{"norm_place": "pre", "init_std_o": 0.00423, "init_std_up": 0.0239, "init_std_down": 0.00224, "optimizer": "cautious_adamw", "final_lr_fraction": 0.0, "train_tokens": 694800000}
MLP neurons of a small language model. Each row is named by its layer, matrix (down: output weights) and neuron, and shows model dimensions 256-383. Each number is 200 + 30 x the weight over its row's rms, rounded and kept within 0 to 999. A neuron's up and down rows have the sign that makes its largest values positive.
A block is one neuron, or neurons of one layer that tend to fire together. Before each block is what it responds to, as a language model described it from the Wikipedia text at the highest values.

Mid-name apostrophes and fragments. Mostly straight apostrophes inside or after proper names, as in possessive Milch's, Sabicas's, d'Oriano, Kokhav Ya'ir; also word-internal fragments of rare names and abbreviation periods (i.e., B.A.).
L7.down352,235,239,255,202,259,177,218,216,215,196,159,191,201,191,145,168,263,130,242,216,216,177,179,265,174,187,187,141,193,180,210,161,189,192,216,206,167,155,190,229,205,170,149,188,179,185,219,165,222,208,229,239,239,175,187,257,186,216,231,219,177,216,208,210,238,221,247,168,129,153,195,167,183,209,196,195,213,235,187,197,125,218,225,192,191,217,198,205,198,231,203,231,176,192,190,223,247,237,179,170,145,165,208,259,196,187,206,218,211,163,233,161,176,167,211,203,183,253,200,216,150,228,160,191,173,221,200,184
L7.down369,229,168,200,202,213,191,205,134,178,204,233,171,206,176,125,252,194,245,207,208,159,168,239,173,223,197,192,179,119,211,214,198,228,207,180,225,198,177,214,195,187,154,177,168,225,249,232,180,250,165,163,224,204,198,207,148,238,205,236,191,198,206,184,158,189,226,208,199,206,234,187,220,227,169,190,170,162,196,231,197,182,235,198,160,213,210,177,211,160,232,228,220,173,196,184,196,201,238,198,183,155,201,234,258,207,163,198,168,188,192,190,157,226,272,225,229,213,160,244,178,151,251,146,232,266,198,183,239
L7.down423,148,224,215,193,190,144,212,217,196,178,229,223,193,145,209,170,208,204,193,242,225,225,194,189,208,238,206,150,168,196,242,227,218,188,213,194,220,222,209,187,181,188,213,209,221,204,196,197,170,227,218,211,237,255,171,197,169,125,224,239,234,235,183,192,240,177,152,227,194,168,214,181,168,188,203,191,224,216,171,226,205,180,209,186,215,207,245,223,178,176,200,181,209,201,217,226,114,227,158,181,201,215,187,209,190,128,193,189,235,188,160,219,175,166,219,210,160,194,241,166,153,201,200,181,209,226,221,249
L7.down473,206,239,204,188,254,183,238,227,240,201,134,168,185,175,173,213,257,216,233,167,204,209,198,197,193,233,195,230,198,175,178,227,192,178,208,213,125,190,213,185,239,178,190,157,199,166,230,180,243,258,225,179,180,205,194,237,185,198,227,144,206,143,233,246,197,166,209,222,213,165,193,159,156,177,216,254,210,208,178,199,203,214,186,287,221,193,173,176,202,239,175,196,190,189,186,233,230,208,264,203,232,181,222,159,233,240,206,250,211,236,214,223,173,215,245,249,227,267,209,212,188,124,233,187,217,230,203,219
L7.down580,211,181,195,186,168,212,199,199,175,154,223,190,242,187,153,200,228,250,172,206,148,173,244,182,197,174,187,243,206,222,223,206,200,202,172,188,173,215,236,231,216,190,240,175,179,203,228,214,217,220,195,209,191,171,208,183,241,218,226,186,152,208,250,218,179,147,228,188,180,181,224,235,191,229,220,174,222,217,123,168,205,246,212,226,232,197,179,164,188,208,187,183,233,182,164,239,195,181,188,191,186,175,282,161,229,179,263,188,223,199,224,251,207,223,197,178,197,181,208,202,203,174,205,195,185,191,210,226
L7.down712,207,213,256,173,223,216,242,222,169,204,170,208,218,128,187,227,208,210,151,204,158,244,200,197,211,189,189,236,208,198,130,200,164,161,179,163,158,152,217,198,216,181,186,177,201,217,196,162,248,170,226,192,189,160,207,198,202,298,250,147,226,141,201,261,188,156,214,174,188,183,134,226,175,165,214,212,198,211,196,190,220,218,239,286,224,198,180,194,226,232,156,160,159,188,221,218,270,156,238,180,220,190,187,125,229,202,216,203,219,188,266,223,209,225,200,215,184,224,167,202,195,229,184,183,160,234,200,193
L7.down834,228,218,183,223,196,190,124,179,212,190,227,174,192,193,210,206,255,127,226,162,194,246,178,229,227,209,207,210,201,218,198,171,239,166,266,187,163,207,214,175,206,205,140,202,219,258,231,175,216,166,189,175,189,170,206,170,190,182,177,178,175,229,251,161,211,168,208,180,222,194,226,156,203,201,160,193,206,177,175,160,125,169,224,202,205,203,154,198,229,172,188,256,212,208,218,255,196,166,205,206,180,199,219,221,253,226,152,221,194,234,189,120,199,205,197,199,185,249,222,235,176,117,214,214,163,250,187,141
L7.down1061,223,179,236,113,194,217,228,205,232,233,188,167,177,164,214,193,230,251,197,155,194,236,231,201,238,161,226,157,209,238,217,168,121,227,199,222,202,192,197,218,198,140,182,212,231,151,189,217,209,235,187,214,186,187,245,151,213,198,239,232,243,182,140,259,193,197,182,224,251,209,199,160,210,184,185,240,210,235,175,162,205,231,197,256,239,220,201,260,183,230,205,212,237,193,150,194,218,204,195,156,166,197,136,156,160,145,200,211,215,173,205,238,204,209,189,185,179,209,167,152,189,196,258,274,161,235,208,161
L7.down1084,200,191,211,234,188,161,171,182,192,202,204,203,177,179,154,247,190,201,214,222,159,181,205,183,208,189,247,164,166,216,202,203,212,215,255,207,181,224,200,173,205,165,145,187,202,183,225,193,223,189,203,233,192,198,218,167,233,194,208,219,168,205,188,188,187,187,192,169,174,247,189,195,237,161,177,167,169,220,188,180,190,209,182,133,187,247,216,169,197,193,256,215,186,169,206,230,202,234,187,179,142,193,232,204,200,167,247,189,218,152,208,192,216,222,223,200,199,175,210,174,146,228,139,160,218,238,212,247
L7.down1251,238,181,212,224,165,164,195,223,258,206,194,186,187,177,195,203,207,219,225,223,233,190,226,179,151,178,188,175,202,224,166,271,255,246,191,170,203,173,169,186,188,209,176,131,198,135,178,220,224,168,222,181,210,242,204,178,216,203,169,222,210,237,213,176,214,162,194,262,225,201,177,147,210,185,221,213,192,184,188,176,200,198,148,213,229,224,252,248,182,218,213,195,200,183,164,229,237,216,210,167,191,207,148,171,241,215,174,201,237,213,221,189,247,208,199,205,238,186,213,247,267,133,201,183,225,199,202,211
L7.down1374,210,252,193,213,188,194,241,199,203,191,135,157,149,143,176,179,228,201,225,218,217,232,144,287,200,211,183,169,202,173,216,172,209,193,191,165,150,201,195,180,223,186,210,200,165,183,206,223,219,218,183,172,187,231,207,225,178,126,167,186,216,120,164,247,228,152,142,217,197,172,218,147,182,175,162,229,216,186,189,156,162,213,199,215,250,211,222,171,237,210,179,202,252,148,141,203,217,265,200,215,208,221,205,184,217,274,189,230,208,199,231,192,213,244,249,178,208,150,198,215,195,205,223,180,233,221,210,215
L7.down1380,228,238,227,225,225,150,206,190,209,180,165,173,213,174,186,165,233,228,217,200,183,208,172,220,210,223,184,235,206,187,193,178,178,195,204,233,173,177,178,177,260,138,168,159,205,142,221,152,230,204,237,177,208,187,206,229,195,193,229,189,193,229,215,194,197,184,181,181,193,165,202,183,215,159,250,178,193,252,194,184,176,233,236,247,230,215,159,207,204,195,197,163,180,151,215,283,243,206,228,213,207,189,217,179,245,192,177,251,246,238,218,197,184,198,200,243,175,239,193,191,229,123,184,166,200,237,187,226
L7.down1421,181,177,235,212,258,166,203,172,171,212,193,186,190,196,195,200,198,220,211,173,106,200,211,201,163,232,178,188,187,199,212,261,190,183,213,199,113,187,220,227,162,219,190,229,200,151,182,184,214,198,223,242,201,185,134,160,192,175,208,207,132,147,228,192,246,152,184,166,162,191,187,152,240,238,224,180,227,224,189,230,168,184,201,130,263,178,196,217,208,218,198,211,175,230,192,213,218,200,225,213,219,181,210,236,202,199,208,185,253,210,154,185,232,183,218,179,255,177,170,195,182,202,210,152,159,198,204,169
L7.down1483,220,143,235,178,241,199,156,163,190,217,187,163,213,193,225,202,222,178,174,154,167,262,174,264,233,222,183,165,210,169,155,175,186,233,199,218,205,240,222,173,209,169,204,174,182,183,145,239,216,195,152,230,149,232,231,184,176,188,198,236,183,155,178,191,167,213,186,240,189,202,153,156,204,143,189,268,248,214,201,191,211,186,176,199,181,204,192,167,228,163,187,197,235,196,204,220,210,223,193,228,232,255,163,217,224,245,182,148,183,199,193,190,190,204,234,221,220,192,228,227,177,160,265,195,180,200,196,158
L7.down1822,244,196,177,228,204,212,241,184,228,202,209,179,168,161,182,165,219,169,165,226,261,219,183,210,184,165,224,163,225,217,226,214,217,216,198,184,182,225,194,252,235,206,202,128,217,171,200,229,212,215,229,153,192,216,212,223,187,276,201,208,207,182,231,214,193,179,198,197,207,160,268,182,211,176,151,224,224,197,197,211,236,231,258,226,208,231,268,211,210,268,223,179,242,171,176,236,195,131,198,181,224,195,258,216,265,229,225,164,188,207,211,249,232,182,212,272,181,228,214,234,187,197,298,214,211,209,198,234
L7.down1917,233,260,193,244,224,209,242,194,231,210,135,196,186,212,203,155,216,230,190,174,211,214,216,206,200,192,221,195,183,182,206,200,208,174,231,208,172,179,245,200,198,156,169,142,212,195,143,187,248,181,244,171,195,198,211,229,216,218,224,212,214,228,240,266,201,204,220,244,206,212,187,206,197,214,160,258,125,183,203,201,200,202,225,201,201,215,181,256,217,226,161,217,183,138,163,260,241,182,227,212,172,183,242,179,204,218,190,186,149,197,208,243,169,211,146,191,160,232,183,203,164,197,207,185,167,271,189,202

Block-boundary newlines. Line breaks ending a table, list or paragraph in Wikipedia articles, just before a new heading, table, or article start (==Charts==, | No. |).
L3.down578,185,231,158,205,185,163,208,210,119,227,239,233,219,198,217,196,211,234,190,185,232,187,231,206,152,243,218,211,205,226,158,197,192,191,218,232,194,224,206,236,193,245,236,222,197,194,156,192,228,202,172,193,261,214,176,228,186,221,224,181,191,208,216,190,190,207,214,220,218,206,210,229,168,222,177,200,201,173,185,186,211,258,161,253,146,122,214,205,192,223,135,224,182,180,213,188,225,215,160,217,190,276,219,237,256,193,157,262,209,168,211,244,136,200,225,196,206,179,226,184,221,188,192,222,181,222,155,204
L3.down1086,168,239,195,175,251,195,228,159,195,240,246,239,171,195,201,257,221,214,206,172,221,152,200,175,232,209,212,178,220,188,248,209,247,172,203,277,201,176,200,250,185,238,206,247,217,204,194,160,182,203,186,231,223,194,195,234,194,169,213,167,202,217,153,226,208,215,183,210,195,238,187,187,210,226,170,194,216,204,180,210,165,185,191,164,171,184,188,165,176,217,195,249,147,234,178,197,234,242,186,186,252,242,238,216,208,178,135,219,157,252,194,189,179,202,208,235,177,194,192,162,181,199,248,203,183,285,194,167
L3.down1344,169,231,151,175,200,171,232,243,136,223,179,182,153,248,252,171,163,177,195,226,148,175,217,153,192,175,221,191,190,218,188,189,167,205,188,157,248,190,199,168,145,212,230,158,199,208,210,215,161,215,203,205,156,223,180,186,211,190,204,237,260,142,206,236,190,193,219,230,168,189,204,239,222,192,174,175,201,220,155,184,224,237,152,174,180,170,271,228,282,192,175,206,158,160,200,226,191,221,195,164,217,251,198,217,149,154,220,153,249,245,235,246,203,205,225,205,188,182,182,180,187,198,186,203,191,184,192,210
L3.down1947,198,214,196,191,223,165,247,179,144,267,194,174,141,241,189,225,238,230,176,181,123,133,189,188,188,226,172,193,172,164,205,212,230,167,145,253,231,191,252,225,218,245,260,171,220,198,172,197,188,218,227,191,230,182,182,191,229,248,163,196,167,196,221,184,194,189,200,173,233,253,200,196,250,247,225,193,227,181,214,197,205,226,162,254,234,261,178,198,225,180,210,221,195,156,203,200,213,222,205,173,218,263,229,195,244,196,183,190,220,197,151,221,218,204,211,146,220,237,251,187,159,186,188,232,189,232,150,265

Paragraph break newline. The second newline of a blank line between Wikipedia paragraphs, just before a new paragraph or section heading, often in sports biographies; also a few prepositions like with, at, for.
L7.down21,151,252,215,248,204,239,204,203,221,186,153,214,209,178,223,185,179,204,205,208,156,220,156,227,206,156,233,208,243,176,198,166,151,135,179,221,168,177,197,216,176,188,187,125,159,251,200,208,194,186,178,174,268,236,192,160,177,160,217,197,280,201,184,187,167,229,187,253,172,191,232,184,260,163,193,192,252,163,169,212,201,211,178,197,183,217,205,204,200,171,228,219,211,177,198,187,192,184,194,215,280,203,223,158,206,198,198,200,151,218,171,157,227,154,246,162,202,187,203,180,191,227,187,158,103,223,235,126
L7.down25,224,172,199,163,238,199,222,220,171,215,173,173,231,199,208,181,166,201,178,218,190,222,184,233,251,211,234,198,199,198,172,230,196,151,201,179,215,164,196,236,187,210,206,205,201,209,173,156,194,225,218,215,117,174,134,170,210,242,163,207,228,146,205,201,211,188,254,190,214,186,216,177,197,155,197,221,166,198,164,178,208,185,172,219,173,236,217,211,172,182,192,164,171,174,193,150,158,191,208,218,220,183,161,185,190,215,183,211,222,181,252,203,153,188,221,197,181,206,204,244,216,220,187,203,184,200,210,175
L7.down117,208,162,274,175,242,208,218,208,185,194,177,189,204,190,219,194,258,227,197,179,162,218,246,225,211,200,159,207,190,197,220,208,233,201,200,150,227,162,176,204,205,197,155,196,190,243,217,151,167,151,200,208,186,150,214,187,184,216,189,185,238,230,170,187,134,164,259,160,189,190,231,218,194,172,186,209,174,189,236,218,207,211,227,161,193,202,171,162,188,175,242,196,228,161,188,195,183,196,189,191,220,250,177,168,157,195,212,265,161,178,231,182,205,189,216,162,176,221,242,222,202,162,212,217,192,197,203,212
L7.down142,191,200,189,243,229,180,190,194,224,179,209,213,201,150,214,165,176,258,208,208,133,215,178,198,222,178,167,209,155,152,183,243,207,219,225,184,189,198,183,149,208,215,220,193,149,230,195,157,191,164,178,146,232,169,173,223,157,176,226,145,178,194,234,136,167,171,171,158,152,176,182,194,205,242,156,212,208,158,259,177,178,222,211,211,167,141,234,182,171,161,190,154,197,196,234,168,178,190,177,199,234,215,213,177,198,169,181,215,248,216,215,176,197,171,250,161,125,225,249,198,210,206,226,184,183,189,193,196
L7.down216,250,219,189,228,131,223,169,217,210,218,172,184,239,184,185,230,190,173,238,261,133,175,183,200,197,201,164,183,169,236,145,162,178,140,180,175,207,183,168,166,241,134,177,234,199,172,193,237,190,183,206,216,210,216,188,154,194,197,221,232,206,263,168,237,178,212,198,223,215,196,194,253,182,224,157,170,192,202,213,215,175,222,172,149,169,266,136,198,141,187,234,222,256,186,223,209,238,195,222,225,169,197,224,127,191,173,218,219,150,181,248,228,195,218,243,233,160,215,212,220,213,240,164,147,180,186,183,209
L7.down285,163,214,172,244,159,171,163,191,231,155,249,238,239,153,206,212,205,189,212,221,169,152,209,211,227,191,195,221,188,187,213,216,142,243,197,252,175,185,215,145,185,187,204,232,183,173,202,156,169,152,177,187,173,243,235,192,239,203,253,196,201,230,210,179,243,218,172,186,179,212,195,209,268,197,194,177,235,222,158,209,150,207,246,216,150,103,169,201,147,200,196,219,157,230,205,155,261,253,188,195,188,174,176,184,204,193,246,217,216,195,181,214,223,177,219,170,181,218,173,189,240,199,293,184,180,165,190,212
L7.down570,177,183,225,144,218,205,235,208,200,238,165,182,192,191,212,174,271,205,198,213,184,174,205,155,207,130,178,189,150,242,196,225,174,171,255,199,153,223,230,169,213,194,243,222,125,197,184,205,165,210,156,176,227,202,211,212,228,192,221,184,153,215,228,180,201,195,216,234,248,199,238,173,214,232,189,211,212,164,193,168,194,174,192,194,213,170,212,165,225,170,210,214,250,181,236,155,232,201,217,159,223,245,180,202,234,165,187,187,188,217,237,241,178,209,294,207,135,213,191,176,202,200,225,192,207,276,157,207
L7.down785,217,199,210,217,211,187,203,183,174,199,171,217,202,175,238,238,186,215,223,235,207,221,201,214,168,198,219,191,178,259,227,202,176,227,210,184,214,157,235,215,139,182,195,210,204,231,207,207,183,242,190,230,256,244,172,202,209,208,214,193,238,152,195,239,236,176,209,191,208,199,171,190,234,166,257,260,244,217,210,194,222,208,187,223,208,273,173,248,194,215,180,241,252,255,239,184,176,205,209,141,169,160,163,196,208,205,209,250,200,212,199,215,180,250,225,203,195,194,195,176,158,209,242,200,135,209,235,172
L7.down875,182,223,239,211,246,191,235,196,202,206,209,225,182,258,223,230,204,231,184,209,182,246,218,218,234,144,237,244,141,204,240,215,196,259,245,231,224,210,196,275,181,219,178,228,154,213,156,209,198,244,195,164,257,213,197,204,210,220,184,246,223,263,180,184,202,204,193,181,179,174,142,213,177,193,176,220,216,219,151,209,201,248,207,215,179,209,178,182,175,158,228,200,211,200,215,184,171,192,234,156,216,160,207,180,184,197,119,236,208,192,240,214,170,215,249,188,208,223,208,180,217,161,234,172,252,183,183,240
L7.down1037,215,231,166,203,202,173,167,192,216,220,173,220,233,225,210,213,192,195,245,169,189,194,195,163,210,180,216,232,212,164,174,158,195,172,238,125,252,195,163,217,148,193,234,207,141,180,184,215,216,184,221,213,236,258,166,172,175,225,165,268,159,243,194,167,228,212,222,190,226,222,185,210,207,176,192,230,175,203,184,211,192,220,231,181,134,222,188,203,238,215,245,223,178,197,243,191,266,223,213,223,191,208,210,245,226,129,160,200,211,189,223,228,171,219,208,216,154,208,229,204,171,217,99,145,200,203,227,208
L7.down1540,216,217,280,204,205,234,189,171,201,206,170,211,193,211,239,173,243,194,185,196,162,180,196,218,234,188,177,196,206,211,202,228,146,188,250,175,234,207,192,227,191,207,211,166,181,233,172,219,186,231,174,213,257,232,126,195,222,157,155,161,170,211,193,214,239,216,227,218,177,175,180,188,215,231,199,219,185,209,191,163,191,254,228,228,186,175,240,176,205,162,194,219,228,195,227,183,214,202,175,260,209,196,237,141,195,188,156,158,216,193,241,240,159,199,245,175,145,179,200,183,195,176,231,227,177,211,197,182
L7.down1726,169,172,145,170,165,204,176,190,152,200,224,186,183,185,202,183,152,193,177,197,260,219,207,172,170,228,185,201,209,205,183,202,195,172,184,221,211,188,180,179,183,172,194,193,248,210,244,154,164,202,210,209,164,182,226,233,181,218,185,176,169,188,158,205,218,214,146,179,228,171,280,188,194,197,180,228,138,189,262,166,231,165,142,208,213,210,208,252,198,173,180,216,178,183,235,252,167,201,155,201,233,185,199,217,224,273,144,205,170,198,231,170,224,234,204,188,221,199,223,176,229,194,142,165,177,167,245,168
L7.down1857,174,204,157,173,204,221,154,221,207,179,229,231,199,209,165,199,207,220,185,219,231,184,200,191,194,198,216,198,180,215,175,199,129,178,236,239,245,165,213,239,146,158,200,234,245,196,238,189,252,181,196,148,219,173,190,192,173,211,174,208,272,218,188,220,161,227,203,182,237,198,251,240,205,247,222,142,190,258,190,207,214,190,92,162,178,149,192,177,232,208,239,192,129,172,178,225,159,233,189,193,235,252,254,185,173,216,191,214,166,209,204,136,180,199,133,202,197,211,188,225,169,180,156,101,173,206,190,205
L7.down1928,210,189,159,156,194,239,191,217,197,191,181,248,157,243,167,195,262,182,246,212,199,209,206,177,212,222,206,236,241,227,198,208,206,187,191,201,203,181,155,200,209,178,237,241,235,188,225,142,222,190,181,222,166,128,159,215,209,219,203,222,206,143,203,180,184,219,204,224,186,206,204,224,176,287,205,227,126,220,215,176,177,152,194,153,160,187,201,249,175,198,182,238,195,147,215,176,237,205,227,214,222,227,179,248,223,200,223,243,167,215,248,186,247,200,162,223,131,162,231,239,228,164,206,169,218,200,159,182
L7.down1931,209,249,225,174,227,237,166,244,259,171,217,210,148,174,212,208,144,197,185,192,198,203,166,209,211,204,184,227,187,232,202,223,210,228,205,199,134,167,173,226,210,260,158,255,213,195,177,164,184,135,200,185,217,178,131,212,170,180,187,184,232,176,228,177,259,213,178,221,185,203,211,176,170,207,164,167,211,255,178,180,211,214,200,235,180,208,201,211,177,205,171,159,187,244,190,160,193,244,206,149,178,197,122,199,229,220,212,241,172,212,201,196,231,201,204,166,192,233,182,253,220,185,217,177,227,203,187,246
L7.down2037,231,177,230,175,153,219,237,225,182,194,161,201,202,157,220,205,223,252,193,214,178,193,200,186,193,163,219,155,247,200,153,244,260,145,270,201,147,116,192,165,239,215,186,189,226,196,192,213,169,204,281,185,202,173,196,203,202,139,307,196,195,184,204,229,238,221,185,226,212,242,204,215,145,228,173,170,181,214,204,163,233,152,241,191,204,175,184,189,216,196,245,157,221,141,179,203,232,203,229,209,132,177,185,193,152,205,187,174,210,212,212,206,205,212,221,207,229,198,195,179,188,271,215,200,189,233,188,206

Occupation nouns and possessives. Occupational role nouns for people, such as composer, architect, manager, and apostrophes in possessives like Paul's or Network's.
L3.down724,202,177,277,249,183,193,181,164,197,167,207,203,152,202,188,200,200,232,195,195,236,170,244,218,202,213,184,214,207,207,183,195,184,199,171,220,191,157,208,199,212,173,212,218,218,188,172,223,195,263,215,143,218,201,220,219,184,218,198,248,200,238,208,242,226,215,150,263,278,225,254,187,190,188,189,218,179,219,188,248,206,152,231,199,170,239,204,231,172,219,229,187,221,181,147,215,162,226,227,212,167,211,203,171,234,175,224,174,184,197,203,179,194,180,194,206,241,197,192,195,185,203,226,195,195,182,222,259
L3.down947,154,193,191,130,208,139,212,230,270,208,172,193,172,208,220,215,189,185,230,147,211,221,205,204,211,202,213,138,179,235,138,199,193,213,226,249,217,182,184,199,152,208,226,187,148,243,209,236,191,226,230,225,226,189,183,164,184,144,206,224,216,208,194,190,248,182,238,197,211,171,236,190,207,192,145,227,183,199,249,187,207,232,239,164,169,161,184,195,182,194,222,193,220,212,227,201,202,181,155,146,118,187,210,143,168,198,242,195,249,234,208,211,184,223,185,211,188,184,225,203,206,216,165,203,134,203,196,202
L3.down1009,172,156,200,196,201,123,175,138,209,261,164,218,190,230,218,228,200,206,213,208,239,199,205,182,216,173,171,236,205,210,215,165,165,170,188,189,226,183,272,175,201,216,238,188,221,226,203,220,181,251,242,179,190,164,216,237,251,189,222,207,186,252,189,215,210,240,179,213,224,250,258,200,232,205,212,190,222,216,195,273,184,179,219,229,216,207,190,219,205,201,243,225,231,172,182,170,249,167,187,210,140,200,212,227,220,228,212,216,164,234,152,234,225,217,144,227,249,207,174,217,221,182,225,198,233,190,184,182
L3.down1426,224,182,218,216,209,172,199,123,216,241,189,208,121,250,174,208,177,225,213,199,169,225,218,164,242,151,213,223,191,244,195,163,203,181,189,163,252,233,229,198,166,175,214,227,171,218,227,227,194,206,212,161,206,179,245,252,207,172,243,241,156,286,200,239,210,234,191,222,212,279,229,169,168,156,209,200,220,166,218,257,184,212,176,217,239,210,169,239,178,208,205,168,225,135,202,169,243,219,215,182,134,195,190,187,226,183,185,177,194,262,186,222,200,210,180,164,244,182,207,186,160,202,204,159,213,213,192,175

Possessive apostrophe after names. Mostly the apostrophe of a possessive 's after a name or noun (Tipu Sultan's, Presley's, Men's), plus mid-word pieces inside South Asian or foreign proper names (Shantinath, Khanthara).
L2.down325,234,241,197,195,229,174,255,179,157,192,184,278,158,229,208,155,234,158,181,246,204,223,168,202,190,222,194,222,221,225,249,224,169,191,196,258,166,188,198,201,230,198,197,170,198,248,221,131,190,224,169,212,181,202,166,216,204,192,200,223,213,220,205,237,153,196,235,125,210,200,194,213,195,233,223,223,216,194,206,172,174,199,160,170,212,176,147,209,174,167,200,178,172,202,202,291,190,221,181,216,169,238,180,189,200,209,166,219,216,226,244,223,174,157,246,219,197,252,213,192,213,249,258,188,280,146,158,166

Paragraph-break newlines. Line-break tokens right after a finished sentence in Wikipedia articles, often before a new paragraph or a heading like ==Club career==, mostly footballer bios.
L2.down449,152,196,202,215,155,185,167,181,169,237,247,246,194,190,196,199,192,226,157,171,171,257,179,201,167,160,196,134,186,204,119,188,225,151,180,176,179,231,199,213,231,205,217,238,200,200,141,119,217,173,247,256,220,224,212,186,163,196,262,230,172,154,195,173,205,202,224,212,248,173,224,234,178,180,210,239,192,163,256,237,160,148,240,189,191,248,187,165,183,155,186,176,232,201,275,212,203,200,204,245,175,143,174,202,214,212,165,229,197,206,184,209,184,213,255,187,172,194,193,202,200,208,228,210,213,209,177,211